MLP neurons of a small language model. Each row is named by its layer, matrix (gate and up: input weights) and neuron, and shows model dimensions 0-95. Each number is 500 + 40 x the weight over its row's rms, rounded and kept within 0 to 999. Numbers have three digits each. A neuron's up and down rows have the sign that makes its largest values positive.
A block is one neuron, or neurons of one layer that tend to fire together. After each block is what it responds to, as a language model described it from the Wikipedia text at the highest values.

L16.gate110:442597451508492441485515479451500544480477533431528461552448504552492537439578532476524532541511544454508498473463516500415603475505494449524545490455508518485491479471468455489469526558459485510470556455489446502431546473531492490528512495499447467516517487549535510508536498478397456499
L16.up110:477545489501501522505481554549485451462447495415554551478496585558493574446545442519498529487449536407540594495558607527508497495513419551525528501498501525522535546496458483526458475505503512557562541552518501522477468547490446437520480462446505539537433538511519506489509517523443475517
L16.gate322:525506422503450458543523541438522531454450525508523493536504461481487500456523419499465549504504493444441516527489498538438587527440503486528583573501507490506490424471529465517564486508533526563484518523474460546511541564515484444464495470444542526525479435537542485538492478540474482534
L16.up322:471552516483511510573504497499545476515468525366522587452540534448548487509454516467513460544434553514494488506472560499449563532476544513497570447462503493452461492560496494446463515559496561445513475478497506547535603487548477520465507549509543462445604531477516466503464498489481486468
L16.gate665:538517478518481466539509449505461487519435471540487525478551544510466438522509458520500461513539512500564495462452489505473543460528455466537499536570481446476501500513529523500493518410516639502521575500483525474443522589529547432519509458486451476519479467549483516466530530524470441403
L16.up665:499517476601482481543468482460510441505500525488517449480503488539498472511545434496530501564451467484541495504506580504581469477547411448544557443489496530486497475494497540485461468451559478455520549505505442514520503524488482541560506434430486496469509578515551454514477499473497517482
L16.gate924:477495402496524473540472431480463504517552575549523468530505513543472556493471514526452477493502528475557446519498486493469512466554541444524517553517485477485460456475561409449494403422530509434537576491523555545467514525466507467506494567449505524520557496468493528522476560448491479474
L16.up924:503499515592525516584467421502441524457520520451495531468462549398495494458485496483426492455382458564474493510537561491578484576570479436549537465451510475443437519501482499417532465458509564554486488503536465551463527534477536469510464491573561494562521527536577554433546475457488485495
Description: Before dates and years. Mostly "born" opening a biography lead's parenthesis (Name (born 19 May...), also year digits, "in" before a year, and sentence-initial He/She.

L12.gate197:548531512524478489470519483490505478543545468485483501427448517479450512482459596501460548498431483476458484557439476511445565478509451534561435547568473487510545518400465405480461517474479586480491479509520511465531509559489510539447474512463501480515476510455527533536441514521465480556
L12.up197:476530397514574466523455517541419499473454510514410539494543540527472494480465519481565466487479421543509512499538486445473466505469473525529482529447545483605540539475491544529412507576533451433548510465492539484528440541465460475502534451489409432498572476481524511519503440534520470535
L12.gate273:504475549538512466479493546500456464423552440479489611500410505582467476543502480477531504549476428530500558463563515455435625485543499517453496395451443438462526554561506489502511451481490510474452588502519508513500471574482532500509443541575505513510525488586499525481539512532500475558
L12.up273:539454529468508494454562508482517500472541497476550529493500501541467483541535481487462523499468528522532494579573503464464536450547553562561419474573519464485527473501470431528569460452521560526484520500511565455498392595505488539490482566466520461436521456547484515520485582543489473556
L12.gate630:533471543471506487442505496555502478562539464533512540479504515504454452531523536438481531541511535563498466487558433525500530547501565516412504423518483482475536543501502430441488490488481550535380476477507404490484444523477452543497451521526510528542519464498494506512532507427529444510
L12.up630:537493436500569468477500466524488524500483450471577489456501496474499458477588563441582470546501474570479495508577445473536465501464553465565495525488511492497517587537554542485460466481476495519550488440489485542460541540467515519506437526501424489559493503512472529557520476504532495523
L12.gate715:508528477497523557497549505521484490520529479504456487559461466502517522508595484539521510568467479524542542469546601507502547463546499479496472537558447496491413470582515451501502513429489472486518576484521464466448472543414559502453430495545515415451536478491575511430527413499485481537
L12.up715:526516481422551462509470589523518551453466507491511516479523487528522468524555511463448514521400515462502489542486510431571557531566446522536493514544544536519497560575472507565441504556496495533543473510558516449468503535473489503491488502502475470506500491465578475522477610538483545504
Description: Table column headers. Column-header words in wiki tables and infobox fields, above all Votes after Candidate in election results, also ±%, GF, Writer(s), Species; weakly, scattered prose word endings.

L16.gate93:510536504471558446544427476464549495481538530505450530500525526488456506532451502490541486475492469532560535491469494523496558500446484503465488478484425469446499511557504539554526511475542472454418442504531504489445501513471567554449577550457495460485495394465526506543534435508540497591
L16.up93:457476423484500520485456527499511446483492494466461455481535609548480504460663509506517504499513446601497470514527443560506492501504445540485428497501511467411500476552504484484506508491558501490578492438511518455542512526493480495477526531586494481526529478511484456498464494480490501571
L16.gate171:528532513511539510507506498509453509542572459457551557477459474477539520508446502556499488427480431444488509459537480516473534487555503482435541558535467440484464539431417488469525482450488481517446494439509535456591518564563493514524418454498515557487443503550663483506533417542498447542
L16.up171:498463456474524528464507495469493514517515523507545506437480568464543536536498531530497528458454493470582461519498441512460519496510454442575512543562536416502470522444467470567548511456535518561512463492529552427495476531528527534511479464551503510498433543531466476460462547485564474535
L16.gate309:474474518497513504465544498604531528512499476468513518464524400526564550504520518534508513497556509483446472526493502449463535542554479492461580569495475488470433529489479468519543447474413474447513578527487564486514548570477521529433536464457568522545484487553615521539481398519434455549
L16.up309:541469413563566489426511534581485471450492435446591494516501540554492487471474505495539466528561484548435477503534464466502576477502450582523525541439465557513486454506484461523456476478498437587487582544508538401474516554435484488520546493511529461517530559606503517619547503581483437514
L16.gate589:568472506544579567423471425486484557545555485515534481433506517482483455497454534516472475562596483475506480451492497475480610500582539470418466451564497534459487492471523448499473510431476558479471436525500477454485485524531507504547523558477552491471521463553582534505522512492546422563
L16.up589:593497512495531514459510485562542520480485453495458476471512479505460494540479514556525433521487508474484496507480508497571495510509518441534517483513481537526515485529434465569472535508484562392451477436533470494409462474507518470529489523529477465513471485527490490530453544496548523557
Description: Table and list formatting. Separator and whitespace tokens in structured Wikipedia data: the indented line before the second team's goalscorers in match reports, and header cells like "% |", "Total", "Record".

L7.gate897:492478495519501591483542496502503495526528493488485455513494504469434476487515490459489540525477469448533437550526483511522565534479548486496488435528535462470453515547485436456479547466492488516523430445472528462456513541477476449536550496477559576498535523527539420517512507534531445449
L7.up897:479459529475514506477517507467461511589517477491480500504584542501470451498508453528537507437421496497468437401525470467597522502480480536552522453515443421460498540488536504502450548512539601559577499451428515552450484533512541525462527525426513587440552396497556532523502487443467482428
Description: Pronouns, units, biography terms. Mixed: "she/She" in biographies, unit abbreviations after numbers (cm, km, mi), and life-event or family words (Born, Died, father, children).

L16.gate212:417545510456537503458459473497508507462594477523495529424486498602558508468447425432544497496550472514440449505470518540468493485549463479542456520512424530476475565458509495427481477483445440520489435454511428468586518534573506506449494531526454534436483462436485439521551458443435544398
L16.up212:462518533463506466465510502378521447475568469516510538467453419485548512437535567461487468448543475496421521524437474484455512526527531535488515512491492505481460571526477495431546548464545458428518418509494450606480475525514488478466519521478359538490438567490489426511570451506455551497
L16.gate588:474483535552509523466469480444492497533531449452559530516528523535524441493481538462462558470439508522479538487546613537505513442462503522397497459480418437391524503493538505410475448519430537504431468448417447476546502518533451557483464513526476461491503529499534487516552438453522464428
L16.up588:519464426522539535469520538505491474474463486507424506538477510478498488444439558518473444375496538584493499466434470574533514495496487493518512489482516513401511563581460558499520458545512444522523448471498513436495526521470527455524537443541518539531524550498440437579496508497570466541
L16.gate736:433465501558515482456520484492494522491476425541540606537502480489550510496473609514458569485579478508520527464534516479420544484521536554507509599531540472474489526512523524447420505554476546444445435487442451561586444506460460529457491538500442554431535510493522532497524509460545474471
L16.up736:519530491565526461552542547519423544541505496515514469548572513531500525541474530484511419455509451445530495477545496529527552399451459539495492487549537459555506549497549472421526468542473513501499460475455601454422472418542439574492521518576458523447528544553449556477480510500455444471
L16.gate814:419516510470578526433511463538477490552501474521499531485454437556538519542538524505486528519563519558516469440523520450469520481552545545485492489512487478468519568508497493462523487529436509451462500505503497516550492446515464495461482550491463459525583536508585464509628441391471461466
L16.up814:454487514470484533529550520485532524467511556491518497457478471528537476500585504543491476451506480540526476519559505466535418440501550560466505536512479474513481488583538553445500538500414520488486524474490524513541519506481501498447559560537476474477569541534513461555578488419510524445
Description: Inside proper-name titles. Word pieces inside multiword proper names and titles of works, awards, organizations, such as Best, Historical, Mutant, People's.

L12.gate413:483471546516486458493539569437499426534520473494580552517498527478470461457510516435409482493511540448457444544471589530552525512518477515510536517493454571443475524473576540474449457505555467487522527543448478490452558537432495487475508493458469477509535461523511521520534502469510498408
L12.up413:474486543566501554474512451454471502525542404536501537549443463522475498475453571539561467535491384513440480446552496486518534502568489457511510528518465551514514579549504522573491481530513559550488482487507470494539564501504490456477437506501531473474520517466509492520487509496507521512
L12.gate771:564466591550536500500492445467536588478648507486500460509512509532527503607579516485482481514523495434484488447482458516478596516457463517479488469469496552503507530488464485515469496461484514502488389492487493509507472485406490487543524526505539534481548490516439477415493503480495492541
L12.up771:514493504463503518442460389468512502500441522549501462519561480459531523483551449451429563506472498474535472484556455536452488506457517526519511507422526503484625473432510530416516506476510512502550513481536464531542591525514411474443489457468556585533492492536508501516531599577509535496
L12.gate840:462612511528541496570487433469462494533480455508531528554525487522406474513507518485460505516526496515500499563504550512486512472557493518474504462526448444493521536484523512480508489476463492521503529545471507537580491541520501425487471512520551508595464436501506471551544489439513425479
L12.up840:509523450493495520561462463419489512474563478482490466565544494501427455501544490430457486529472505472498500550477499538476467508544526540467542535525505535465481488477588545567510570496475532509517511511393486553483511519530505514469551491556549489534426494480465540593528560520511448477
L12.gate995:465511488516547507549498477471484543521561537474510487501471471517585558522504413468480509514469497486551436554455472555513582442511506534510484487458508531469496566476461383460511460454544496510523475517451513501565532500509498512502516437503495565438411572501424531443445590500504507461
L12.up995:553535556389480390483492507541508468492448501510407493523546503497528558491500481523482507496464502505539425505522489503452432498470520491496503475502545455437487443557543615546493540565529521533529478448455555498393507445464513560454555491511505501542581461495543389497490497483554477517
Description: Biographical "born" marker. "born" right after a full name and open parenthesis in biography openings, e.g. Bernard Quainoo (born 1 February; weaker on "was born", dash or colon before dates/numbers.

L7.gate127:487512546516469544495559442543455521481466408508524464493520451548499551533524582474492532486564540500476500446505535508491533501513502506492461492527423527545470540491587558451573452504486461478521515502542557506464472495525508542560456490464499467524506505500561491425542432451492475508
L7.up127:485495493373405475439524452487400530550552487536507516513486491527511498512470498503485490438521456499460511554530526491443495495488486530523515460477487509485504504526468539594581510570483538460447491465477508484492417470536456590538468484536455448564440513489478485462491484500494564510
Description: Inside names and titles. Tokens in the middle of multi-word names and titles: linking prepositions (Society for, Court for), title-opening words (After, On), and word-completing pieces (Galax-y, Fries-land).